From a checkpoint of a small transformer trained on Wikipedia.
Architecture: LayerNorm before each block, rotary positions, biases, untied embeddings, attention and MLP in parallel.
Training: a variant of Adam for these matrices, 660M tokens, 5037 steps.
MLP neurons of a small language model. Each row is named by its layer, matrix (up: input weights; down: output weights) and neuron, and shows model dimensions 384-511. Each number is 500 + 50 x the weight over its row's rms, rounded and kept within 0 to 999. Numbers have three digits each.
After each neuron's rows, "fires on" lists the tokens most often at its 100 highest values on Wikipedia text that the model never trained on.

L5.up381:538476488506591539544489480550669496444416557492546408564502494576458499515504456530510472498524421570535464509465431542505466538454448557551471595545464532558535489526581505549489554484489586506575512449518539456419462440512493448488521505516494530574573460480487459582452579629392496536489528546535493503415526510487472432509494529547498483523501527494450479517556491485504493470529
L5.down381:506527599505468470553509458532453533576545535473610463509394543533493498440513441516468538596460508557527506464425455434404444554446426548607530572586452443532502470427569406520508500431516446537511519493534527544445476601467480455440533447593444419591447525495603507569515514432465559473513503584518527497515470557482524474541537466518475532412397479513482463467464460563568441443593
fires on: " that", " which", "|", " as", " it", " World"

L5.up53:498462509472368493482447457529611524550472396572445562558418477441570444411527574552519490564596479595464550496438506466451509503459539515537560470442479426497482512555445530511527562555419449493532446494506510498456428394394517452496512484561480509447507509471381462501476516490495583542422479629570451573514470469461514480525563483482459512500476466453473517500443530503531547515498
L5.down53:528507503484468449463515536544544493498403475427486453471496453536482534416531504477553491544551539514561453547543464400522522459564546529552597536504558520496472449463550553572530474595508529434527553494520564543528526514481538511553532537537509518482485427353541522534469490451511493411526496539598566489511591518551536510474565469568508503409408528441409483477490500526552507323565
fires on: "–", "|", " |", " to", " Th"

L5.up451:552588536457509563570421501543584580468456550524530460505510437597425510484469497459485398457448455527475478482482483499457443498566486464400512510528488522490464478476516519631468550519456573537508549429533511595454368537549511500428545441489615551598378543552558508467419448520546542529557457516495521467526570480508512546502469576474501514534530522494541470557479574570497502393508
L5.down451:533520475604503518465474439425492468520452528580444510527476454505566427517577501520503467429450493492445450409550502529433474410523503412482451569598523568496566514468553505481465568569478472516456516511537516558560483537494548506576522452326514530523519556582547504507514513429500477453532442614385485507531518448575430502403496567469481558506418491573474489506595581471496500500536
fires on: ":", " de", " :", " La", " |", " Da"

L5.up360:514430491509499392531476499570478519464396516519481631501520496424513484552503502565499467488476460485472545616484539546473544424428456536629496557579473536526504568505507515494475502545474588501470528544500491494465474486531487510527524494569573469534517534530500538409467509540568483580485434401530402604533445502578519528583482494599485642511461432469500544462482482538502459511476
L5.down360:505529485522449509541497562450479488465516565499497455636501520433513534451451565554563539489421506460503513458518445570515552629551446471444435481502511447504502557495548523550461507519476509460462485619557500564467526448419515530489443468482471511446511555591414533519458479547554507594508419526498591538533525376470436554512621438435442466462497537516505499536446639486488435493344
fires on: " |", " (", "-", " Goals"

L5.up714:510524422512532441585463455586469612507432504477515540476573534457507518490500460551526556549613450528463521546446530369559449488483499502489508627598563494472534543488532429522501510556440542471497543527442543531532380514522519474509434468518541510549483521466591426538491514504525445554500506416493517534447465485374545526446447501543460531448442463452549423476462474559523529551489
L5.down714:508528548564489458609462436452545528491555570523537568531451526532505436461575541525497535454448503454527504458473420527572420504514547564471441510525559580411476424520434542492552471477562535505502493440419483611493546492552486551449454554535469419480501613597541461439510489467508518452432476518434462490502452441495464539477522532493424537449565485483494498557523410466468477379470
fires on: " |", ";", " 3", " Division", " 1", " Q"

L5.up683:527464522541514561586497499369523568435493562518441531448470502500537466480511612561481511595458487466458480493548371558460535512497483553505496577543542557451487473458399492579441503488425441477538477466514455495465584480474398473493529528463430541468570582536482502472371462482451523438441465619534360412429616487542481496456484532390511462552534484505505586439473596438563558485437
L5.down683:514556512529455516588422430445503518458460616508415605491488495479494465493475492531509369461529551551508584492467538466506513502439449362541556512504418548578504539550468485488471493439419434464554526526488513457512471540503439481508489424496528410482533481487440562545496484610550531539523573491490587543484558456468466565502475612535576528456512493484552586434507452505497459542638
fires on: "5", "000", "7", "6", "0", "2"

L5.up444:532498616494427534554479487463444517458473542637510525512521489523509416504489486509384426503535602526525479559531502503524536488489540511604552531542454502392472415569461586474440531440532521426441563565512490500384472429380445455523497505496588501427496594544416460497421510546506453497455527413490484487591548486501512455554454545528470550420495481559581553516488553435402520475488
L5.down444:520582485642473459479547465485535545584486483543489523419496513484399429495494518548548495467493389535487537439537498440517488493543485458432456534504479545496508490473589504450578465526471514537470524497569502517561613492455596393551503439394547438474492506460475581488479407516498557461521564523525502534497465459508461501449528467483488423593514494408510412549419558554496490526626
fires on: "-", ".", "osp", " vers", " me"

L5.up936:451526499531540543610425490530495525419444506495543486489523427632484536538392570533571490476498484519491514533521392462443477441557523506551501490487520597526495452538439541600469590428405531530527503491561513555407468517558514515406559479547430488424399568616556488427430459509511467540421454539548531474513479507519578666533511503556581535488543394421562512456465478400480507524444
L5.down936:549545478574533520521534554442427474424552468476555449510489412495521425497493438520532554523468443501534510521528495477600578569523540509548451499477488507583479518416514469493499450504559547522542592489504558461527500544559493443527545416524588524527430527524456449537526533514529471541458488552502460467512489405483585536471445557450420522534456508502484505454541541411492576409551
fires on: ",", " a", "'"

L5.up906:547499499426561458539514470567543491472481546551494635501507440515493438507559463533535469509562451527494559521497478416494575455524477499618504463593461534499470576483435467468460546519477560489576600372549540461498504561517529493480473489461557468502482547413545570539584520593539470535570472486501524487496453463451557580506548450499475533464476488473558434550443563482501363483568
L5.down906:534524517536472585538560495465469563549426532463473410488470375566541452524488470577499520492512546520476452584455447485531592623400630466477499507513466472545481487492567579562495522519416518464554458531551491634402517394464453521557470550536411420433540462553509518373480510516527466519475507472525545483574543462480500547528534515419486453542563557544470539490556416512560522429450
fires on: " |", "|", " (", "yard", " 20"

L5.up1318:539445509515488423460491517542465574511541488499528567459477596468463492480488469506568526537484612488528453442447527460463555481538420583545592527488518525522515590489440554512566513484447431517434551524499501475514506516457529412424550491535576678427393571500381641454511448487400487496505511444476589509455593489570457483468506451429577566399482464447484547424417522527465578473444
L5.down1318:520471507453523541483472528509425436533397458549525465537450529510493366438545474575550512505512474571466462585515538578473519405528481545533407436484438432491423586493473549469539484455621546528499436482444447457488500482529496530493498535490576515499455527567524485499417448520479476517524492607513443651540592432400538507485446569533474519459562435532510479518490525487506498457574
fires on: "8", "fa", "pha", ")", "ü", "9"

L5.up85:501557465506491500559442460469550535607509548660511448458469506554505512483483448521522470466551505577566475493537506504559467542487521527543459534504468484498464510498483542454474474507507466574550527530516513500611525450466494520375558511460547484536478524516536518509551526531482519550492488476507578654575451463606397515475501551475423537510467578453454449528387491597502391449415
L5.down85:403581522414569516441533466509553495470471445420501470552504507475544451495560451523475468562510483412472612460480493529512478460502550465529557530464542489426553470458513517641522535481493486405461497462449455508482478487473413533481469472410480518528497427563482523481475464466562439467517463472499549478510518426466551458403477508532485566500523522570495530566504522552544510508398
fires on: ";", "|", " de", "ss", " of", " Got"

L5.up163:488485498437457456548491373531536541404577505452445448526480478448449403462546460496503561488461504518539510530442437623500584581546547524537524544627547544437513510402434442515528484474479487517541517446530505535574463458537486492525652453561497470442450499510545535436472412468489434548548394412525392559490536486479511490539457493521518509541522518585380501502398406420418525501501
L5.down163:453482405574528531493500544455357439496455485522491479538537465533521506403494462509427579490471443407494519541473520422490475461481468485450453516496429523507526497500485517478381522564582570465470500559563466554492508513428503496562548534429536530440439580484483446558461452466527570473488455521489527384546425519496534612476514557491414501411523505509535486413563491491483568469457
fires on: " all", " All", "we", " 6"

L5.up119:556482396533472506633509469505499533513524586599614476497487472465536426547482438551548460545544564558517433549454430521463445541549496554542643487482465461435564455566478519545509491415504558480521640497563555542481481391479500492474462471521609556478523514515530507466470499440500571505484420476517542478432490506485512479539462515439529493481584466481448482504479501648461523579519
L5.down119:496522508536573515592573487520496479409503469426522501404497532461455571509409450571513443503478477430527515493532364542536441477537505512469463451464519558594487492435505510510499411477490531484517543601507512441471575474595492584555475542507560588598541464479499552469380478481544453432457571556596496551519597517484475486457536471528461510509468455499614550531493571566399497448469
fires on: "–", " to", ",", "°", " and", "-"

L5.up737:461525506459409457510561432420433543526560507466496553483562377593518370498504489599572478479544451499473461496478475438504463509407497481444556537520488560470402500464527587483480531528491477519466500431541472528455502473498451550494554493457608597387510491523522522501431563521527409508455508440506517523463425426520555537529521566487486472464539461405468519446504485451497568504460
L5.down737:524531509464474583488469491457369466565505570534513453423462517378440534524548495601495531441484561505411500437496626546414447447412558531472550500574555517577513545456454507414515336579564454524515581376574497584609571463556480493473486514476520516463534594437563498522565426450524561487528472580571554481506475541457557511496613472502516442538456536461437501504581496404471545402569
fires on: ",", ";", ":"

L5.up652:464490462458456478536473439462491507433416531561491522509578456506529527458505509457516472533396530562518555515556499547497490516519515550508611534492540464462457556438373525549451467527412516505496526458551575553508508484528541417502508538590554570453459581450473478595561477484477483498630437454475540496522555489537512515468508452435512546514501563494560578533508481493603523521469
L5.down652:482406537493395560532548473468567481491508460488410465597460571460505512475458464561428520539586532512493543474543531481472547488444502480546492549544499522457495503531503527549615501440489535510527533520465497537461510500541593452478539510455476443470523492532502408517580451498491502477572496510516450448485442391495464464534579450555499444586461430487464463482519472510475481483526
fires on: "%", ".", " dr", "9", "8", "7"

L5.up1917:519535430378436459468530463486564628578518465485498405439421538532582438492481516500445456538468531569420437474556494547492577491461428512397482449423507617509443582397441493444450492543497590538471525569484604518470518523473405468494422431485474526433468430516542473463426535474516514521439499505575476474486480501455519515526491598431625466498549526512448524368492504565557473474505
L5.down1917:547525584449589474451483536449551465611539523540434471481570521490536478520503445481569554483507518396460550436516507536411485455475428482533520446589457525565497465505501507517559478545448521539532513420531442505544570527387458630463552579490540444496494532549524462417471557427499469563577476477471512516515446560525437447460536451495454491539399546507515575542511483541537454473538
fires on: ".", " to", " can", "\""

L5.up389:513547574414567508477389476503613509495553440446544574501435434529472573381376543551577485485438471467418523479442546470478561518435462487525501498536512488498539515496472475451457476584543517496494417480483532591506440473629441539527443587522559538565426510539540440531555509499424539532417474560464493481454471441440502499450482541505403538465444569537424409539364456456472534501556
L5.down389:532559506505528456483428504519454448460561540486472487501545468492500472450361423463548423453616571396469515416462504432618491425542486476547520433492615487513523485472522515478465444465472479390512493499511445561551594544493443532451680493401509523611418471434528468508579523471504504464510447495452503482538436360419556536457545501565421538491536517477539488597515556540449487458555
fires on: " to", " under", " on", "ing", "ting", "ng"

L5.up991:519556376480529565529483461472616432399534488452598474486495414483404431543534461538545485458514483512400526490508459562558554464525548466490492534607540455459618504565528454546474468580492493494510569472565521538521488572430516515439534378471546485517412549441551494516530524498561497536451470482483458632479536448486477487505556546465539541396490599473556481474475454497494549532586
L5.down991:503533525485531464530455501438490413511483483561582429455500505507453474517445526424430460433525551580521560460581536466511420467567489537466496518551526540499514481514474480605479486498471413454522466529484517493540451517462508639486565473359561491564474623435421441529497530559529572514543513461475422464446424430521507433473496583462471565581371483483463557481504559498457514488559
fires on: " in", " at", " of", " *", "-"

L5.up580:532543540484414537477402547557535482449552505477505443501502451527541499593412475462493511442447495513500563539463447417540609555609509522589473472554511561501526522499505442509493568595479463514534541507525544583573504505434476462520423393504496477462483527563392406468507503529536544551561424608554507537525504496548504524573486462479449557485523563524467356477524518553563554457529
L5.down580:502543493566497405543520487432539540553508513461378476446500524522442505468540477439528524484494488578438517413545547544416538488463436500550556500577491535406456566439554477486428499447528527474429520403515413506473547465444473601561594551407478563474581581471534539403470596506601460535554405463398568547552584437559484421470425510522424507540423488487448439492450482455490586490598
fires on: "=", " of", "-", "S", "–"

L5.up2032:529516523474467496472416388475495497445521551477511489542511497570513519480511450412452533514563463453472484539424429557448461477473539428463511521604471511541426537579488489535421506565472501410522470464561512470583547486491618579529484469531548523508530544414618525519482533460467406478516464452549534523543523429572551529517474533461512504429526539498478507477447474480502578498427
L5.down2032:524413551504547420558535507503494557589459498562553510544521561539435525497474419569483514491565482585426521531580583455467510667492468591425527486474494508411531444515530498480513567522491485493498418502552504501543455522515542542510503489466467413468460535506508439516554506532455548552593584473480578534504496456518572488496467451520509613489449557457529567478469414441412532463523
fires on: " |", " download"

L5.up1998:453455502514531495576424490517544489537503542582502536453503506559449482519441437536527509536432385472515488526438576476421447513437453526529419568591476490507485583579430508454465544497518596547515596514473462448556439441503483462462443482504486519540423439519489403538556436557478392550457497477557427566506419504492467622503441488466473544472487528391537494499468555574467532420471
L5.down1998:500501477520511542507504453508461492476522564486455531500507474535536499369456508524501490502474464460559552571468343441457476560466564468499496535474406493519435409569446533529544501429483465515480486459481510538423565432461425521578399477548559452512485537531532510513490484431553498519567477527513597452536539489482453527524535457550584522510458581665581527493473491498550437474420
fires on: " |", "  ", "-", "th", ";", "|"

L5.up894:557556432449451447462476464478464545442587503501539525468499443643495350422483487538554526545510442537497493510467487498487436545488560542463491460491514558436526397485473431519456518519515558542512492527495563562472437408454503517513503436504533414428412593548449489495429466491485486493503443518597520457467525513542489431508480487472441472552517525520442530493442430486475580479439
L5.down894:546534570479581485455366515478501553540545434526515431526487443543529592451488513482577422471550581499499522574518564539483485486496535499465468532569447558455462430511512534570513478535539470520524422592515485490445458466457521485451498523507533516566469363518453514487389528496473495490453534550534623556431507499432555544485478462458495489555454485468524492450561514578600525465479
fires on: " anim", " in", "c", " to", " Records"

L5.up1567:463549446491497480520521470475608449631496517537534502498402482532482452535478449560555587467455478452431475538580468558552550478335477516526468498503491604540468433464543460494543459563514550483562539438526500505413496490371552607428509479529521360495524510662516434418445506527442429556466542476461452477436471490571498510471446518487574469511418498501425490489420458621538434417528
L5.down1567:486501499439511502474468533540513552478472432458481562462491483437526472535518485500454431516472462555523422417620595493467434555545512615395529543561530430504535539511439477483421494438494477488521493496463578540555367465636448510588533430563465456521561536527454503492574519469507586568514472463448510493469492623601526523487491515562530640544500563508494527584490529496496543525429
fires on: "=", ",", ":", " member", "er"

L5.up1520:484566566448423496478536383441556508558515461477537465417435512571545546433530617530543432458538573519484477557417441528481604539455439482536476523490489548460489494458477478448440567432475479607510511436600543472553447492445579461408573500480520473556553483562489472518547485491415527468499475493583372490541475505564568602498384470561473434529614480507575432405509491506477526480500
L5.down1520:486578422552555382516438494502475509572582548567455422489445629493411565482480429475519573553496473417471528563443521462447429412473436503521539423467474439506528529548498473450408476544458529533524547549479487529446442590511431518493532510404539542344482468525520469430535490473577505460552510508482516402539517459561562568464545515477449441500482493465430488521521465467414453484494
fires on: " can", " to", " Reg", "To", " To", "ular"

L5.up547:507535463548446399592600452497458530529475522522482545522525426470466532483534440584531557592504493547354426503448405541549536548435545548522480510540489556438422420523543473479476488466523569457505499417505497441452479512553460399520495503519549512493387471583402599539500537487585481518536392509476498474483474501554450564505472557471541499532470498452478455519536423631430515520564
L5.down547:508592496476481453473411462561451475496514473480457502501418507440499521512491502578639458508415567491487474442540561547469465533494485533451546447554533558540500509557387538404593496463523496562486501415465561469549610395539541546519459541563523456392488536427467513528571443502446591473474482588486518520437589477542511538439458507528446556568463538503404435485533589497471506581515
fires on: ",", " and", " one", "hi", ";"

L5.up1949:460463499395452495455495498513553518530575459593537492482507494500608518411552555520555473550502471449465380497442479550425520509498515605502479505546467509501453570474403546479436510469449580510486405441458546472477526454443475499453409498549595525530563532565502416359473549492511554373393500485572476605459588459475432476514516532532473432522514538539503485504465557494483460534419
L5.down1949:508545451618587528488560510442465425507391453496489543430541494577422493535449570426565585505503451559509519537533552433551497506505425456405489501501467515576510476509601481513588450494534492510500553489514510631514570512554481529543422434513572536428418532435499536443600456566522509560526498554514564459514519536577432398488505572431493466460554466445410474439501484549410573490553
fires on: " |", " and", "|", "ti", "ori"

L5.up663:536569433487490416521503542355545550463480627574489455475523468511460543486543480560578454621544475477510463472507426567580429603510484463462449487488552513480458432396506555572486525552532529561501522525593560524498464509487462454404501520467501566407471501557462461478512500473463513484507480483490495466557507469531491503483391466430486502507519505412459473450487428554476497460433
L5.down663:493527546490437466478456498529549534497407500489499465500475441540525472434509478511603511486454504498448455514552481496498478465405450383523493565482492558509502527482590423414513597511520513534498489543534567448488490513421568520513443454485513485515509469491524543529507556572580593531491439507455564562484501428445517622506536467440525558483400472531553534563496535499513509465613
fires on: ",", " in"

L5.up2212:508501475414424495575559484488546512463383502530549481545508480559598400477515512490548520550558469499376484546448466520433492445384539575570528489463509501487481496492412511562502478479444490507573537389505434489540505482532483541476449356547516432458455510500533454460460473569434452618484410571461455500542483513576551562475482479539623431531454518404431489554532476449581487535562
L5.down2212:508570513508486507556587429544547489503422529550516477454505458618573497528488542489463469486506474612474396402541580444535432602583458546573517464580397518543523444556500462424522432493468505468507606421478522521593467510653418428488538421460496500525539538478449462519522437573547442519488574559476450445482527461556426532433409490524511492447383548428499481408500565451431463471453
fires on: ",", ";"

L5.up2171:581448467422418491478467452472547610444582417519566433467569536481539504448472531537497403582521528683465513599412519512491498529478478528524494504443532593501553432492514478492451497555532366523513467400518443490537524490496543566455554513530450574512522474457378519538509539563407497481394497472585565466459445544462449525575462521525495533511469497534504507397519432440551453507527
L5.down2171:477553489524519449534464507508545572510510554480401429618516538457535498549499520491499576533478517532505482429523573521461531469494533444548497516541479537441529421401461516540611450537558480537457495473524567545468528463485429464575608604450491570521526521535534454468456520455493434494508507497461554419547509433475507544454530516458414581474461500524578489518523547525527435459494
fires on: ";", " %", " Notes", " 55", " l"

L5.up2038:507484472501531421532544482462481566478526565493475426447567455477546299457559495551500508581535490587468471521550463491505449502485477536475524467433432470431496522468461517520552541479458568562545477394461535548522497496630518512504495527477458415534492472536632479575478501528498456523539415505531514456504527512509493541450519398500519546539483505493534422493568482491559610525547
L5.down2038:510476535533581468462518494474571537494458523501617554421497451567579516581453436487542475498502405470444476444524454472470541427444476561567484512504447568537592473479542558517452489554413448578521510517480452441475521519563485441416469441472611581559491556526516544489444465496521513482442590511489486481574523513599465502453519575552575494541506429418363494452527481599515484522470
fires on: ",", "'", " SC", " The"

L5.up1403:552533454471448491592529437609547474477525463524660438479532436482531426501484468541588525632510465490532426498487490504520499446373507521522556522536521542450506448480528456498516534635482601580485534387613556515414599492474444474478517501564527472484436485548412505533484467561559535530531513448450442479558561533449585561526417516437495489555513460441564488522458414448489545459520
L5.down1403:485515525506506542472423540522495460439591401577428443550451473499513509493497492550345464455480548542480507550584502555499482509539443465489427457488476473534485538507507512463379510515521435517500390503439537566447504488476558513498432509609433552443523550473502525549575432500481573545412477491571530526494429435462590503420556548504478557415472476485434432516505550427527467592480
fires on: "|", " S", " as", ",", "=", "."

L5.up1925:537551478513469443527490512519472495527408541524522437471429554527475500437539516473551515501428516470378539514446505597463516464389479515505541569618541466466464531511473430472512511490449507474479554475544458450486443468477570476478514425509443545486458450521480593497522557488521500510477492452518525531557406530525463516514433515446550499425515499500434482514464402443561688422517
L5.down1925:441479476403503546556535488477520464482582476460494580571446431652528493541495514464614425506528488547502539514490511459543447559487441521369435538418503496529528461466654563580493480475529480603435518503517475525572396498512553529445454423499440567450497533538517518544467459445419529461537590527459513442456500418460554510569522515476451539418451444448478458554486502516451519476523
fires on: ";", " |", ",", " at", "  ", "|"

L5.up1750:454464452533483496523469575513426459355525497573529492512420410604598522521513476504511498501451504518522411551515514452470521514456462486532530548524411492408550478592486530534599431480437473469557502515449454451627485472561540501507466385538564479470517591472489400503517474502529447515475428527501491415463523505447488513527463440464527503457597449422516499496470463480463453512556
L5.down1750:567527475485519551520460447564562475506532519475421551518530525510451552512436483511473524455490544426462524446463415567489362426483579474419540464538545453520488488510457461474422624516463462459480461510488522548505554483476469525525519536516564496508473527586483571526492491452556501539494512517595562541539615431453684533456536558484439400454414466532478545537483457573557441453474
fires on: "'", ".", " made", " FC", "ing"

L5.up1411:479504534428417466476453548420547482462456536577477476500486478469542505492495454607504491434496424511487460527449503544526487479443436620564545527575449522506528604558482535507532581492404460506540604537522568503466516475398538442440476385526581552498584476563560449549472486516461530524499565538502469565483509475506517511534520531497496438584443510492519453399474594554490422491580
L5.down1411:446575443579442523502587442425508504471511480498492416482509515499501463508489456517563460440574514562391528441558576561557478499559427384465509451572545497562558382425492468479562358478629523545530544541488426539526447475481438541408575399449543450528450559450532499475370439481549417497474510560434511481462407308522533503490501560523497513564511504495484458480442534562462607600509
fires on: ",", "=", " from", " at"

L5.up661:542525420451513526582507470485475456481542499525547511528509477460434509507487438568539510482415516553489501517481519491484534470544501528479462556519529463487483515424510564583431589552476563600525553434453512599473512506426414523499536497522491599542405508475524489517432495502562493543522500524482508599405486487537619581493494441443562469553524455517447487436491531512456516457487
L5.down661:455599526456501441485529551455418454482473509502486478514424485537497572433415496507442476457521455492438623527440497449461503396534546442437516452514533522467477462494483549511464450511532408488513413506499527534552533527570500479496539463463510413501398546481434538497459558471575541522466532516465507505555458431523413528519495567487536462519501578482490417591441516542586562478554
fires on: " to", " of", "w", "t", " at"

L5.up1284:505499547508409483542485485510569470495579433534482512508496556532477541550433570491548555441423433545553504451485506519482519540529518542533482553509500492451437528562510514483420488455458566487500568369502527488532479513460578442565494554507628516514442565524532520520490465511392510565524441590442492495433404500475407553459485536433455405519471541434483436435508548493475475540579
L5.down1284:518528519516441529545487453501457511502584531465497467477542504496467424472474457557437535491448542451508505450595497529519545597488540510530493436435457574536395515473441510422517560512553461508560503517449505470452514515476527501490503567545460480531454410430547502498507439509562424547479512412448500535557504474391540570559476396552519523504466391429490558458517540440549457490530
fires on: ",", " G", " as", "ing", " to"

L5.up2125:488638471479621590483548521537412536502518525539491375485439521458482503479524539475487493472418505452431453513599472456559491561527507529469573486573437457408416466484488401580448473489430544439499490487565584498492501531522521553377559557490479540504412585523503514466490485598477475564494506476538438485552563440535462422557463617407472452522510469424390532504496525481451442403556
L5.down2125:586499477612509458519460564582435446561413487485544474504525519587426504564481524534497587500473510497474425584558481430455421532456520512501522510603476478523518505529459515425593501458494491514483452484505461462554415472505611467562564585485584523531525591498575412513520539496459454409609517458574645550546513563498527413554562476453502625518461504452530515495537547589427486511576
fires on: " |", "|", ":", " –", "ing"

L5.up479:468556483493484457526516435460548466440503511511466555485486516506580530480473487597549529550503465547548524439432516584490514596503539550520445490536461544356463576554498551486458519533456531435468494416428604463529476503555555511554538517468395591469470477438488498495478441478416474459493467411618422495528547417528488501480401427476475550574435498469460577428534496470508530466609
L5.down479:551515459468491475488574569442415447532409528493535485547521547535477525510466565440474434455623496523434532529559471521576460482447468562437519505444466556556546586504506597445484552496450434549604561496531513487469470502455547478594547419590518466565513488499470568502566480509483436467549522534429475506536484482543485504506511604477407511450552535416442484459547471492449407422469
fires on: "D", "S", "2", "M", "0", " H"

L5.up816:481563536490413478500512446511506581510441526527490493551553532476479458426533475418454459426491446519449449475515583534455556540467448565501514546506500612492424522454527492485537546539456595579533508453454506499501400549507440452526641591462493635518468500471445552536485582563468539565470514446498423586417517450556609555502377491536525521452436551480482522584529456575492473487608
L5.down816:502464495573561569489575518407506565499568482516476518478444480536524486513508509488404520542414526549514475529481464493510433477502415457500498474484504438502500461519498533456468546445492390449495533442524496508515600448455449473485423561446507416509560439460528506455480458469488505552536511547504466492491507571506503563542547506514522488471549476546570523476572418458595469499425
fires on: " that", " he", " which", " man", "er", " band"

L5.up668:481551501434433477600488496496531581465539592487501506519502478448456425450439503447624513588451552576467432515440508457594462458483474510548624592552438536520514485443562432510546569498475538519505545520533494443435487548470473393489465544469598499594465403522478497463430530547564497474423490415469467581426485508503542554502491582506519441547510546481480466462495467621513544441531
L5.down668:474491432562527449542503451454420513521569425443504529461513521428579576516539554529409502479423412437546552453519500548398354562510503491518477455482453458472490493476426528492446534392529523490420440451480534564436480431455557560463513505542416516456431477451443508505519527494538493524502414513621608590516544522467487415503500373517399510489486537590482448531542448412542519505441
fires on: ",", " and", " as", " at", " All"

L5.up162:448533438527406516537516480466535526496497521448571560486552503540536477501562455447631413485437506514505348489501474464357563537494471540437518533505461466461532514452512462607461516483493485468557600485443556485491476471416554492470434458481555477476544546578602474558482507539539532432517484469462476523527501479525543496404456464469587544442569493448456486457400393546510536480497
L5.down162:485505387469569497396569522426512507519475516502593477513486449470444549478436461549554519482465478478577480478475406514569414506539485597539554624525534453572583413473533532493499471499439522505592442608414506496534434516449535525475480480526546427476441552503575483452547504457516495460574505522525423482497490465570523471538498461591531412522420495420505476478578476454513515413501
fires on: "L", "La", " Ad", "Le", " which", " when"

L5.up1444:578376420370575500556520551559460631483476506539451475479498507478434558443559446449564457541548449543420435526417532417476457460465541494516544501549497547472460565430439530481485527506496538439526429536417457552535418511529501581429566488565460556560585526449539494484341478541525562561500448446522482557522519482569472518515550450524419517535518506425587486520428570504560469473538
L5.down1444:554513472569567505425564418479525436565577554541527592564527504640444482443489511549529532459535540552455464533554501594521563619524489469492553519547410548632425534420628485513547564494568534460380514458513554493423490489498438474594539510509521467430463376532447463530493540502501493596548528572441489499438429424446496533497485509448611456539385441505486495516528513611468567490464
fires on: " |", "|", ","

L5.up420:487531428439492508585511495488462488460565448476442496518352495517518489440431477484467495502468473515572446542549384499376484537559513507526517548448460478396491429535447508508475531547424530420510481446486542531591505418436517495343520497455470553424522595504437411539377525534441477477499525513541509474476536505494600558539492463504467574466555486436497479532416518529529580495430
L5.down420:473462422478524553477474438505524566509606542535536553528459463540437477504489536568457514550477592493466541551574488523544556461425450477562451477525479494567465495533494525483434476529491540540545502478538461446500578576493502441489608489502511424451504503536483550429486510560533493487525506538530561605511492472505492544449435469518413551519409568457503529531500479458476398511521
fires on: ".", ",", " Inc"

L5.up2059:468492567505501511558497560475474509484432456576481502345486471478524599462512534529603513621521449523413455500499529499443484410404516541523467536459517458486461535483484546461479556555414553510409544460456549529530395482537467536514506465493482543559433431452550518469370484492403496511525416454507482524542530536479572626509388469484498569455557477500507439523495576594464472427555
L5.down2059:518536418472496486521459562583508526499471542540518475472550515475431480442474544536466500566556480396607491575612511397537549533520484548535445503526457403516536443486543536470440586451521519471421503477495537448500519478498561495491501544475502542482438474547492554449560513531537507522497538485455496450479461484575502473523586463453467474441556597505617475559589471428463464456462
fires on: " |", "=", "|", "-", " as"

L5.up1344:489513467499540494575474450478532523378470567475534529520495432526453502497462496492477569472492498632480517499385596532425481572506427483491481511518494462514511387498496505552489523589537577493457537524528497544520394415522536506524511347475473484572464464475466485514497430536481388514563381514554584566466495482530503538523415488441492560519575528413525498541485449514430525446574
L5.down1344:503529502636532574526501418490469469417585530519477530569462498410477447564559475508579482462519498504501532346501501623533510408484524480412386408451559577499434516450479521518553580462504580527472569489490513594542453503407520490493555470463511419554507507488552555496474530543540455458477468617569577518466473520525385500471471478474484540435502529469469550485479565445489494449463
fires on: " |", "|", ":", "ones", "ini"